config.yaml
num_hidden_layers: 14
hidden_size: 192
num_attention_heads: 6
num_key_value_heads: 6
head_dim: 32
intermediate_size: 960
vocab_size: 2408
hidden_act: "gelu"
norm: "layernorm"
norm_place: "pre"
norm_eps: 1e-06
positions: "alibi"
qk_norm: false
attn_scale: 0.177
bias: "all"
tie_word_embeddings: true
parallel_block: false
init: "trunc"
init_std_qkv: 0.0431
init_std_o: 0.0536
init_std_up: 0.0617
init_std_down: 0.0617
optimizer: "adam_hyperball"
learning_rate: 0.00581
beta1: 0.9
weight_decay: 0.0
lr_head: 0.0068
max_grad_norm: 0.5
warmup_steps: 351
schedule: "wsd"
decay_fraction: 1.0
decay_shape: "linear"
final_lr_fraction: 0.1
batch_tokens: 32768
max_seq_len: 256
doc_mask: true
z_loss: 1e-05
train_tokens: 125600000
max_steps: 3834
dataset: "wikipedia_en"
MLP neurons of a small language model. Each row is named by its layer, matrix (up: input weights) and neuron, and shows model dimensions 0-191. Each number is 128 + 24 x the weight over its row's rms, rounded and kept within 0 to 255. Numbers have three digits each.
A block is one neuron, or neurons of one layer that tend to fire together. Before each block is what it responds to, as a language model described it from the Wikipedia text at the highest values.

Verb stems or roots in biographical and historical prose, often just after a subject and before a suffix like -ed or -s, such as work(ed), sign(ed), own(ed); also section-header words like Biography, Composition.
L5.up279:124130116123131158111136130135132140125179146158134108096162113153123121124129166087129151103117140158129131136159111147107136115101101144152128129111108130198114119116113147132091090136128140094091177127137112122170141133143114126140156129138132112131133129108119128083086113139146078085172141104130125152165134079097145138131130153162135096081167099153087154122113153093119096149157169126157145110128118098128123114069171125132139162164114141130126144150146108111166121131125153119129123163109124128146135111102180111112173151107170131167106115109187085089108128076141147128

Forms of "be" (is, are, was, were, being) used as the main verb or auxiliary right after a subject noun or pronoun, as in "The Division is located" or "It is thought".
L8.up218:133150138170160130145127133137148133126138140139125152155117117103126122143156127135114153098130128148145128117139126100128108081133092121136091123143109062139095152137133134138167141142111105132066125124134150071137126102136116151118055137146151161126141115173165147187123089139135122144162121127119121147125126098137114109203128115116125098077171160127097156101164152109109114128190102104184160127078120102149081115098126110114128107101160106128142124100099097122134116139075099135098137134139098112134146133151139127097138092090145145127121158125115134112147123102102121127
L8.up460:150154159145116105117131116126132122114147124103173141155124136127147105113159108132133106149095147147163125128128110127122183106100148141156160115160151114151146113125122089115156112107086106152112120099148121152136111153094146179108125114130107125116094117150103127121118134147087125172101154080121139163089126132091172120109123126127172138135132145133151180170137137088110119158122164130147108156148182159145072130078129132148132115118145149161106173100118126087136170103093102101100174122114113092126131121152103141123116088124150116091162126159150154138131070140141097157
L8.up465:109101134127137134105104099149125102154164133117145139136117134120132141142124119139119149190103164143102131123111146117136126167121141124130110099174111140170134163116142112164162123146123086094099114124146164123141097131128127139132079111145118130121121155187129116086072139119145111100106135158101125118127167158181158153139156168148115119090136145109104136107145104103091136145149108093119136168096174106120124117122152129120114135104150179167129131163165154125081150108075117118129136098130130149106094118076102118115118097123156117112131122066187105116137118111150177120
L8.up546:121122135157125134122112134149138105174158149105152114136153104139109103142119149159086136148120120131193134158139173134152096142125125134123121101103133147129150147123119142116164138140138115104095099133157150076135103109135129132117162135145151142096102160120124137110115113147118086141106107139109115135181133108177102149121139158092152133062172124114131176117132143073093104142147134138134161120115142115110082164117145066114087138182105123183095162135103161171099171100104129107092100133137128123113133114111089142137139125101153099097100128134127115140102104111146161140
L8.up761:141156125176130144144095128139089083108137114119105164136136112134148121103137154156154138129147146150154080094117096150140167164140120177118106138133174099130103104105159153090130101156126114097139129107155150116142162094125121126144131130153109139117106149102128107117146117189118124130138126116136161120143101147148128153154115176120162115082157111178110100180120120112127092105090130146134110170100119119205121100119114093137135122086130107164114141148120137129101118129085077110146130120134128072153155144140151083147164105127136131130120106135128124117134176134100175129
L8.up805:107168147182142137117139174122118094122172113097089133149130124162106169116092165110114124124099123174189126097121099114132131157135095156134100153103131102097142147137083122086181117166106139126117118147134095108165113122134129157134136168138168133129153134141125130136079179150126137119108100132104157127140136119169094120168125135115147092091137162140087128147158126108108138106141116109126159138078114127102095150145144115148125113080141183121109136129148124100118129138118129116126123138132123154109134169106107145138190085116117167131141138106147118141159123085148170109
L8.up926:122122127166104104147131085104089093127137136111108113130105125125168125133148160161152125105136139154154097112126121168136129141167167161159115132140083112156134118167165137151139101181082173112124122107160123130121101151133107132119123125140117104146141097137106138115106171158084134147137151130150115081093140146105142150081133162132138136108121135154102186109124109118124094135156137109122144139093134132129060127126104070144096131105142149157120151145146131078140173131084142116123133101129160079071121118119107153099162130106089136120153153130124173118146128106105154125
L8.up955:098120116126116156146094147124190136107163154141174164127110113133118132122073112127125121151144136132136136153118112124142165134131102102135142121139103142185116130120102057087098091123126146114173112079156129105103141121117138110124158127095157133122119151130126104100134120160099145095141160097167140144148090127152107096128131098121177121105108142105126143149155119114107070173145140131126145155121141080132117169148115118132072115161146127112146140101183150146106149085100121119180165125143121105108108123132155143104173106149116150122077135140127142126125114093111130160

Opening fragments of words split into several tokens, usually Latin prefixes after an article or preposition, such as inter(view), sub(marine), dis(appearance).
L7.up316:133147132162076117152164130107094123107157127128131102106112103117126127157132141091112147166154107112118138128132119153156107132120100150124111112159137107141145115083157109135108115158137115113178155110143133122061110072117126124140123151103121087133137134100087091143135163098122078122157117096161085129162159124137155113198126109118135146153102124089115108144134126097130084123121131148095085094127153127110093120134183139167111156122113137125116112119116120165121097072128079144163143096106144129091150130108152115115136097112164130126098148123123156079158113138142130156
L7.up467:111122144155123120117144182149078082171089135149122136171132126138135138146128082163120130111118098099145124091118146133171130154171126182140104128182123125146145131126111146105093113156131141096123121107126138115072136123135141113141134104114122082125129103138083123099103181160138118128135142102155114147163165123083106138173106130152133131113126141114132143142146060108088104135129170110132139125080094126148083141101121133125130121119089123179110110144134156147102140080128141112125159108135118110131101153084145103136128103175112142155146143118144067124137098133131148131
L7.up731:106125107102146157147093174082127108112072146138134111168096129115140136079109143155183114137119171158135116138160141145112142150130136098129105132130128128133114116115126141104098173158134146080072180136123142090099154158180145137129106161120150100126096099132101135116148115107116106091129091128098138110117123107162102100170135121128100131116148105163115129129128142153121107096153095128105119139125153130117088104135119157126108134128145110146124161091152136065143112101116090174127116116174142158089114127106148112126139122143126181145161151112143153156124081095115151112
L7.up837:140114093167132126145132167076136113108151116109121100170120112094153154108141111137107139109140138122167159122169181115158145164140125145133145088178149150135160106097146138118133129190161099150149126145129133114124188083131143119114112152127158097158133120162126094107143122158140132135136157087169119129153150108133138111139124143130166115141124125108089128138168113095113119155138146130101115146131127128123125107143124095124099096128126120118092108149174111106139100117096093132133130123093135140117129141076108131115149063161096145047135109146180124140152114112169105145
L7.up846:160119131158181125146088133115136131114144164101143122136180114138114099145093170114108114111120123138137118151071179144130097145166086162141175136138115125115103094149144161134104127131145125136110090087168115147142130149168141133127139125147144141105160140160095118122088128145101102109141111087170108126129139164125096078149107132130145129120148118102113119159091132114116110086152103134145153124109128100157084128126141120139124058152093135096133110111147137157095170123116118107110161175107125142150098095145128070119128126166129158149133129159116169103138128157128165141
L7.up865:123118134133146157130096145137089099143134160111108099120100144112123125152142153137129106134112160164143165128124140122126154100144121123117093088114149124103154136138137092129147139122081156141160158099164093111145104073133075107182089135119159120133117109144119116110089195122123142151105119149170129159163119139094145131129102106159150135146105183130116120143160125135099142188092136132134136107145125136098104125089112111094171111092115066123126143132123141135095116097113132133094124121151146144104146149154113087103125164177142128176115143161163169125111118142163146119
L7.up891:149124114100093108135100160103116132158118175124101135196113112137121112116153107133135121128118146111146117108090145135158151116130078166145145052152138140130160149124165098138105136138103121164104143085139097102127151101153121147143127169144110106110136130147132151094098134148121121107128107139111149129094133122135119108174184152135133114124118113115144139151134124110100134121153125152122130183134164124077075136124091159121090106122085167135089169116176120103110139089159082176112141113115141130128144122113119085145103102145158135097160145170138126113122140116084133116
L7.up948:142119158132106138118105144113126106134104157142140137119124115086138089102156118131139099125126101172162112112154133075110148175152093136111116084170111141123126128152180104190058118162108141144132116088153110139121107100128121155145121178150124147121128128117127153156129125126123091102064090098088163133144090122114159138158140122108138104142111170116115127163123107131125132128124146132162108146122123113110087104110113147163111126183132102161172119114142074137142134126152098113120164115108117124109131125115146114081106135120143179129153134159130145122131112089151185130

Prepositions opening a sentence or paragraph, mostly "In" after a period or section heading (In November, In spite of), also On, At, After, Over.
L7.up42:142073140185093141126124097173059109122137129145142129118139137096154135145093146125128144192134067134147150088125116099154114179141102102154134109134110109138145125117125100137105129179129091138141134117145139130155104154109145102130100138112155130155092101169130137103150102137109121065098097166137146111120144103129108119112132122122149132129122150149096098113120057118112142118135157132147126110126121142147118163136134129154114112091137118136126143119142090117099153147080147095110168090110151126120161109081159105137160108152136139110090122163131102118077120154127111151
L7.up117:111149125163102137127124129133130104126115091135141124108129126138148125115148118158098162180114137155170129149112138103151139158100109129192137083109113153139149158119150059124099171169095140158125110132103139158115099102132097135116100144137122128081144147148131146116121123148157111133083104108140137134105165166121118104124123150104152100139111150082140152107154118089076137134140121093119104094160136133167097166099122101144129065111118091119102131131090164114132143137061123123119167104143129113111133134105184097104117147106108130110098135138170141114096116133168127144
L7.up336:119092105142132082103168143146126120141137126140141097137158074098118136143117123119161126169137135142139158134147160145131132135078129154128141126144171125122108121100105075171139091128167099120155115115098154093156125126135146131082141089157121125123078110167118158094098128120130136125145113127117133126166148146148103160080176123137169135139130154097140152086129112145119140138154098157169122185149132157175095100137137140076117115134113118145076160119121107098099132119168115102107183111099085161141097144121131108118143139145156105126096108132152144098111110109124137145
L7.up684:133125116174126147156132107126136152102113151118151154115147090133110159110142143130062136114132105135150164128101154132137149162101164112169142130132138133117109159119136118126111080129164135143141127104121167105160127115090134115119123138101128068133134131152113096138126155151147079129101096148136088133126118108101147101139145150114139098077100078075139146106088122082117136151135118115183164117147146134161126144103145094101101068149135154131142114131140149117125122167103081125123157099122177113153086142134183107084171171117144111116122156137125140099116137138105135132
L7.up768:119132112156093099106154155164119151115132118079144134129132126126113144147107101090134125120128140108113103128143117134097124127087115076140087151135095066076116160108142091128094099129097145158148168111158117106151136175096155147137169137167125138135088121151100139109105103160153106103068118113143117143144143095159143067160137125119141118149143108152130119119129116132112142151111145125132154144137132145147118146107072159082165102144165121173141172137122157121148137144110146148126138121126140131177134129138106054092156091142106112106109154123136164133124109136160119123
L7.up815:159112107114075138108156101165119125178137140052142121118089117172101128136092145106118139155139173131123172153141121081134165172136109103114103118115133118101127160081132119127124058150093126091116131077133126140095128123121129117131142136153122086143123123135094134101138124167128141090096141168136145117132128109152139148147127123126126083122135102089072103143095154115116093118123131148133135181101139145152131125121153117108126137163153094195110133124115144123111172122112121138130143141168140152168157102148138142113131129159107096162112118119169128099111136141134131160
L7.up878:128100105158112108144142117121095103140111134108079125154118129151143151134150141115172093137130130189126129113125116105162161136130164120168094114109140142115153155117137091081110114180130127135135147122120169120093137100120081128072131151148118125122140137148132157128102137149163128125123097105163187166140162144102150154154105182149115123155126131112147132147128128114072155103140096119125180130116144120172085108136129074093112115122153141160099107129154146110142138144100112156124152101089136142120125137104140129099117130095152080094153126133148139092074147129158089147
L7.up959:131171149140097125112099162128118140085148133134129131142122119115096173152123105149145153138113144124146129122129153089118099166123094098107139154095148151110147143118123115104107107174171111168157105168121136102136133154139125123098124160136175104127107121133132129148095153157148107125088115128162125163155133134172079134143101129150093098130144128120106195125094085121126157132118154113187097126117114161151115157147150134101123120107096128120128144122115143076127160135139134145137096071127144168159149136108152147089153123189135132070128153108152152129090141125138162161

Prepositions that open a date, number or time phrase, chiefly to in from X to Y ranges, as well as as of, in about, and sentence-initial In.
L5.up465:117138150185138164123149124132139141147120167110120126141126098136132141131113109115152163164069110172156141099127105107116109157125100122117157118127165129116102140140147119139167117137113130183155101087131113138129072093147167114094110139140115120129107127148116143128072201165142132156100102082123111138145095113127139111126163139149096072140116114118128091139145154109103116187111135111103167096130105125158079128116129134128136110078067149146146098115126134109109108144133110165108137151160101134135124130126165118141112134150134135097105164091099145102128139113159146159

Forms of be (was, is, were, been) right after a subject, mostly introducing passive participles, e.g. was delayed, have been found, were turned.
L5.up822:133148165102129122104131083061153129076131158128156147153134117100121140127112141113131124104184138114111106133120108123122149146134146103124070113131163100102125138175133139153118115120097139171125129124132149120127156170118129140152096141136071171124107119161122125105110151108082117100127118095159127063127129159162155156115156102094111141097127153173113131167122149077083120171110100116146138153121142156126108136140133073102135153120135109107124132118147111115084127144101180125122095115142125137125070092131131121163140119145082098118112138134156147115144107105147107110

Forms of "be" (was, were, is, been) right after a sentence's subject, often as passive auxiliaries, plus adverbs in that slot, e.g. "it was awarded", "were often provided", "formally dedicated".
L7.up64:144140164135137115158086121099119125169125113091149118161150110140117114168109115119156175107115145123141146116151168131096101164113089153140116139113110132126099165131136143119144092119094121144129108114121141097122100109117172113130131084147106127115114082146105088152134110119133116134148171137123135091141133093152123048133165095177118110133134116132121140110148150088120113080124091096126137155137153106154074166123147099104127096158116116117071149094115115149123145120118105139140138114169123193130084114143107140166086139106148147113117109084121122118120154135114132175
L7.up210:174135113166134148121160120105158091152136161136126134126153123149126148111118161132155181141157140138138130091149136118114116126117118136167136149118097157162127124106166094169122085131098084107182146128187094151123095099128155143162106141115157109104119151140117149107116132091097125161122144153117081124122116123148132094129138135111125092125115107146154116148141093069149127152159131108163136140131125098153090149132165109144109142126126141134113111169169135118112150121126121143139194138080133101096118107132089100088163127100095118145115166174131140091145147087094147131
L7.up315:144138191117138105155139155129144118127138130099115143134133116191165117092117178139139124142127104142149136110131136174155126110138143176129162133105133123132151152109159087123079117164148095121108141062136095138153124150134133127160110133114102126133130113143128136125099125120112148086147143091154121107097117106144142100143127112142147086119134145118099096176157149065113136174119110132146141184162126110094122160130135121099109081121125108121103117144139120161109096084116079102152109136137114153120080127124137087105140139093110166112159116175138171088123104110121129131
L7.up469:135164186167138170076125083167127115116101117091126158099141131103145099163105127125097171128178127122187148087123150161142113122092146133115118095138112162107113162160143092147170154125135113107110119096145110107121127128137151158131095114139165143120125115128128144129146119107099135098119122153125101162163177145125104126138129157142177136132122201126088091111126141115108128119132077145145117114129161111100104164136113135128140124111101115140121134168125113118106142153131106112112120121097138152090114106108139143115197113088131101125109155122111155123159102098152155154
L7.up598:111159143180113147142114148124133116157108103162092147135121139118137134108151148144127159165107099148118160083128127111174135094144089164131142123158097124105086162131131116134106174127115094143086076128130159134131148135158185128130088102115152110105074107119180152166099149152137128132113077137112141119112183134116097084135110124114157150131138159104125128137155125129100110151143127108131111123109124157102136163105132111172173071100108137128119127125140134098091152094092107110122125133126144122119114159138153048133125121109118161106109120161100142113126108108138137140
L7.up746:125163117147126137090094136172170123140154132151149121127112086095121152125101155152133154155146132166159160110113122160103101124092134124153146088123113104181079152111126107172094127145131089117132108123126122112158128150118121118102100107152159103105101093167127133113152148136139143088153142148095150171100150126162124130115080116120135110078113173114152115130152109150170129106138152147108123171117137123140140178125120160114077078120161131166139158134133123114126166095104103137100166138087137108091119178124100108132148140132136164143101131093126106120144151093128135115
L7.up820:170185146116106098152136163151118152124145156130157171109158149174100140137164117139137124139109131105099135107115159156121142139140113089133116138156112107152098162097088125128128155120160123115125068130102146131164142145167126111116094132155154128147112144179119147133078178118115138163110138084140107148120148106143160156146136127128112085058110117140114144150148136089076126119093083118151111143128155125116097165098119097146118132100093148202144143137115110131132155105090135130130168123106109112136133138096161116118126117111120128102094157125130148107121123101150137164
L7.up895:134148130101131163094113140174120067121152119119137149118116124100150117094135169148145140115113140108147125109168137155172128131145117120117129104128103103145128110133102108139126147127092121095106108096129106092133112118125125159145078126156171109124109139164164078121139096145111111178136124098086103140121126146155110146112147110148155150116166185116080116148191117116105109162116098104142150160084164112157123142126131134115088077104111160165122149146156159122085169110127132090159147124149104100130110112110121125144142124081123123155086136074124133109136126104160113117

Lone first letter of a word split into pieces, mostly " t" as in t|aking, t|ry, t|itled; also table header or cell tokens such as V|otes, S|ep, and |---| rows.
L7.up136:137119153107132096104149138132117140111119136148167150103125084153117156132126100123126141128094125101119115106113135115126156147092108121195116115157101096150074175101118108170122109161107148171166159130120172087119113164141123127152128128109127124126095116115088144145096138168143122141116168091085123165117111125130141100141127155132108125076089204171108121098154131091086112131098151135143116152141119142157097135100152112081114120114163126095111111132074161146140137133133117169141120103107106128132125137124127118110146155119144111102157148168148125161093080118122132133
L7.up243:201146131130161136077175092126117128091097126134090095163144104120129178118131114096092149144105154115140109093117130137137086120108070154119108121123118129138135148118114132124106125081160088131096131125158100134140173128122119147129154121139183137091084194144117115096070146126111122134137142125152146174131152136165095107128143158109175124137107119088125144111125132102094156134139164130128160145100163177113099085142149142111127122158150130101095136129119124131114136124130095179142141150123143130124127097151119116116145151120154143131183135135126129142135091149129127100
L7.up380:120105122152148137099128176109136127118156133110119105157148115175146095131133117130138176160115129142141131148090161157104159143163077145145103131134099182166153147103142123186132128135136131117166177124114124120120142081138115091148143139118140130145102120107098159119100073115100147146127117112154160132147123092111158089129126147148128123123114154124159143110116064107127149152117087134131154159140156148126089189106115118099136137152171096086127110090138122152131157135076151163134128084129143146102095139126127142097128125089159129108092160118173150138128094137124143115
L7.up415:148143131140113159123138136120141145126106135110126127131134132103153103131124121092096138189098100128159082147130128105142141134086132127120146132115133139130068135123088113089123144141154143133111142112150143127123099106085104163136152131153111156111090147125165123077128125083118139103080111131118132123115133122166136059124101125135188101121144110141101133105174133091132144147156146168128135150146157171146118093106143111151115092144185151114109160141126082081139150145091159188118194127126173144135131150105143097123156129126122142126113123153153136153093092106115117134
L7.up423:170131123118153100103145120148110150104085154114137077139122114135130104105093107106135147135095141147144121128121114160115139118140119144170140139168148135147131127122161123104105075150111139132095116116144083110125123101089153118073155097155122136107088133134096162120140146096119113122117109120064154128102139130164141090066129115124145110149114161158116161098161136142167134120173124131152124149139130139136123160148129092108155128123196119141144129142139111125117157144043136128126121096094148185116119126124146160129154127093160165141107133150177161155129115105097122148
L7.up663:169158115150125128132146124083106107133195115138107054156137112099115139097092126118097148143099118138138154123115130135105108168115109145153110138102100113105119115123095103155134091111149124161121146120118099075144172093172115145126105144141155120133065161132104158152077155135152125142094127131132150170144109132144179132125152131148147138154124172109129153124172137141104103135120181133183136182162129144123101157112091109131106084090129097097113132115116149136160127149125162165113117159137108141157110114115153137106155101115127137129105149124133139131136108116138122157
L7.up869:143125151114146121111100111116123161088146178090148084185133104179089130112153129134144125176106081152109115096136157094105146151135130127136118142140121140139123101076136116102082131110147133163126118127127157099163132125112128123121133149122109149118104191141145147138110125129127152080121119100106139126098115134108134088146126098154152083138169124092102169121150115129108102106126100128164137169115111165157120149125125089139114160135154145106100159072148124116140132152103142162170170137090099124138111091096113134115139109091113172139074135119129120125127128105085099142
L7.up889:155125108147142110125118104146113123105095160101124114123158093099086133099098092147116104126104116146123114116143173200150127132121132099146150105141170103114129116086159127157093125114119127109098151125144105083147159148115105160138110132104146145100107108131094127129103125128120119105153142130155109135137098091126108103168139139099144145125121151171121119133147123135138090110202113124112145137128141144174097106156089123157102150071145087165133093167162142127133160151105099161133139116136062091132121066127160125133145104178134122131135120107169106103140136104121122125

Word-opening pieces, mostly prefixes like inter, re, trans, that need more subword tokens to finish the word: inter|fere, re|ached, sur|rounded.
L8.up40:136128112172099166131112112087160157099150135104147104164126161096137114137101157134114111152128149120147107144143133096154115124134080089117141114122144136109145136128136139127164143164143123146119134133155093080119109084124132142140108145120180105131180101144132127132090144098164090134113114087124100171180118135107106168122099083139140123126114150093137159132136122104089172144100112155123167177180121139133101119119112106124091132132109131112123147124148142134109102147097117081175171165117189117144142108106167136092118131146106118136130158134180140126144092109128155137
L8.up109:149146107172056129131142121116123120136153129120100155148135101109170151114109136123091105143117138096158145058073146105160178150155124141112109114130101139114121162171099161150111121126091130121106139097134108133107135142112156109147094136142110122148164135122142125120123114079145144080094124105134148107127157152150106154154148157134105164180139137111115145129107121097105141143119124156146087096107150160128117085131130131145130092139140103126117139098160164109111140115127122163131149107125159180088149114089144118114096112161180085131112148119129118175139135098105173118
L8.up256:110129155135092149110121147120183126127146180146100122151121088136084111137126128138151161149130168099141140116103167114122117123150116127125095124167157106160104146140177140168111105160133132173146155142119109077107105134114091162106099155104122114120141133149117156120096177097157091128113107140160120124134135149162105138163133120137109120139090110139117125135127116097057147129139164114158088154084157110132097148156153124126114163162129149114137137129132102099089116121126063156129164102113142134118095133144181131107099146151153159096102136122153106121132111108103173129
L8.up263:105143122172124129119094103117063114108096152133162126183121128121145170104140116077156151144114135112166144108107152159123145120163115143151172141131132086093148153158122128099115115183141156125113157138168102130128131093120121141114139103185145116137111135125122113137080107125158097147120135151143100122189104134145091106188125104129121116156091096118106110089093121144113139146121122128100131082147157116138102175132108136105114132138092135108115079139148138138156142143098121151117147143128121119051092128124141096114154134111160106124128134144129142147141086125136167113
L8.up348:104179128121114096126114128055119099119112165119117138171135094114139101119112111129153119162077145153116139110128181108093160128134095155103166096098160130130134141117148153142104104152144117142134114083157126126119183153095142121120134101180154120118153121097078104114100117092093141120132107124136123146143144134169119091142115101106119117126170142097102134125115140156124167108138124133127106120136173132144101086146156132160093158107148142137097117160145101111173172136171097111137137107144122144135085160106126112154106094147172128142137118106125144145154123131132186147
L8.up575:092131134136145149111134117076118106136117123123141130152128106114136152107170153130129172180153137117128123130153195088101136154118120137158134120152074131098129132147133145120099110189139141113090130150164123125140127140144138136092116087167163121140090139143110092113156090115159092136132163158137126123145148134149129112134115129141164151160167122082128151124112132118061116091111179160091117127161108119117086091139122105149141098123103104174097127141118150114095146139141095131111160116092140166128134117134125120120102165074132093151101135128125162189117147141130136142
L8.up630:142161113108072139138084154092177101132085141146107139093142072122174164138105128125133161154087138119132083124110165121157147082156117120109166101128097105114153113121105138131135121163117160157108144111109119145125111134099111119103099113169154148131103121112068157165145112118112131124122154126129104137124093117176134089119165118136106069133152153134116088149113108123106154104145118150126120119152108122122141106104125103147151124129144122171146201081123147149134125128135164138136149118131142163180103165109138142146158123159129096132165132130145139132111096109131090124
L8.up908:179126120138145090139166168139177122105096158148137085124175132127160134077081122086108136133089144150116096110113151123143123106155099121125121112123154090153124138131118097104157142142139157092110135100104125113138109109134082141135149147142125150143139138128152135126113159119175140117144149132143098164112099110096117140158112128123171098107126110143106142146148073158143102131155075118158161190124140134093099141151162138168155097121114127124089113114153130156113160131158097164121167139145118134124120119092186138143118132157147187121102137137160125109121138172136132147

Verb endings and clause-opening words that set up a following complement, e.g. said that, expected to, refused to, sentence-initial In; also label colons and table pipes.
L8.up8:151097119150119123125139154122124151149115116122146160148131104098100104161102144166125133137112146141141136103136139157160136124121091127148122130150095141150139136150159193129123147164079125149174121118160167147137128059087136142159084098152130133080101143126128101121130144148130091140137096106080118154111165132070110086114145129155127100117152105106111170115129100148084105144172118144126156187116136112146087107088140145111157081147097120115149122116133127145138119116112075137108143133119109107170156064107128130112137112148156158147138125131130121137161085133138139126
L8.up54:184158131117139151118098134166087104134159163100113132133127123135119167138137152118112115091122140133121167107096152078130099168154134114131137120140096151124146143144154139142102079151128106164128134123122103120136116117124099130157120134139128089139111148094122126087099167141110120085099174132179074168128131152143168114104145129120131143106094143121119119136090113083131155162091117153097141170141117104145118090125122143115124074142168134115164147099151151137126133124143153099099135177108162152119103099158134117130142160138143085120089168140151154101101171138164159124
L8.up374:167190118143122102124133147103143163122118181105131147145157108137162152149110129136112119140096109176145114114114150141129115169090082155145138112154101136129150122134116123117057134112098131166151128121138150124146107118165138129125123114134145132108131111096112096119112122093122129158161089113124095132116134112108138087115150128157127099125119148097114112112135116087158159100148093149107119149146145139158122112107123094133126102135120142145079142138109137127122163148102157200085174091127165158104089085162150101120168168143170108124136131118193139120163117123122141155
L8.up383:148156133157097155138145089144108182123137126117130176155134090124151153162125141104162154173116106105106130129139161123143133134104067117099134146099120117118147096131116137095144092129132133123140107116150127115129126099146104125126088102154132155117105117137107122095116141140161131119110087134140108126119117146111092112126192129161140097145111141115079129140118104121116127107131111137142158107094171146184104161069137108104167060130172118148066163130114144166139133110122125159102147142133134144116122105151185167138169130108156135144139129120169136117139106145154159173
L8.up588:104131123099119121079114128118147137133141176178125164130184135151140154151092137178121119109141149167118119120084113143144131129135124157177130139157085157074126083127099106119082141144145151113156183125127128135085092112116090117107058132180135100120103152104113138107138168127133104150147152109127125150141114103108141108120122094131153117127140136092092106129127113124086114127137135157118137157131108138118100118122146055163141129141093108153110134162144134117138122113119111120119122098109142097149145118135134137097181157159126124082120158136150160109088109112134160145
L8.up628:137148137141104146116148152133119128097139159109144164103136113158144129169151126078098107112120153092128130117130182128163114191125133107128156120134139112101152112103110146126113141147131152151164125129127116100152138146141114132114157136205144095130113108147116091113082143148124098128104144065130110078115130088151132118116150148126148100112141164132098118107124100113135102116126155155133133149135113108150095190121095106153143081118134148166145128143099124137153111166140151119136124136120141203122093140106173119122152155122133105121097157125126160191102107083121118092
L8.up759:133169167138127144109167159132132111098117108140140111148161126134102139156088182094121104147131141125131133101162141124071146154085122118105089117167112139113141186152172083116125079138127110164132131104129114090119138112177111124112118099131190104101142090107144081116111103105144170135123071145193106099116134170141143118134092104125096100113146160122115161140141125104111097119124111153127149133118121144142148125130158112121144116143137107123128137122145127103134139127091131128090186151117102128180092126160090122093113143169130127117126133112134135141104118112150096142
L8.up762:130135106158154090105120116104152111117119138115092123141139112175140155151140112148129142116100152094119104100109130117148129105124101161156132126124129119123138190143139097145101083206177118165135136144118175129139137126160156127152136094170099123112121115133113091108124172117138131134125126112135090094093113146096090060155107141139131155145112098092140136103098122132113146133147156147155107119131132188117102127093172091132105103126132166100124128111163150113120117155146096145112156129134115122097111135158105114104175151140135109129152149122161177153078123117110144172

The first word piece of a longer split word, usually a Latin-style prefix such as re, con, ext, ab, inter or sub (ext-radition, re-ferendum, cont-emporary).
L5.up47:122126154130114104123159151077116118125112118088116134184110144125095140137128137165105109125125139101120151097145125143142157124132122139151186108159120114110126154123131134120092178185126100137172130081112098113085141137196153142127115108118135116121123125112134150085136134102135111132151128095163109151132191164113153139132131143127188082096101129113115133139116099105121134137106139121120114143104152139118116096132127078093129117172135111118138161132184154083106168135153118124128117158133170109130090143104128132137150116156147130133156179097127182091153142088118135140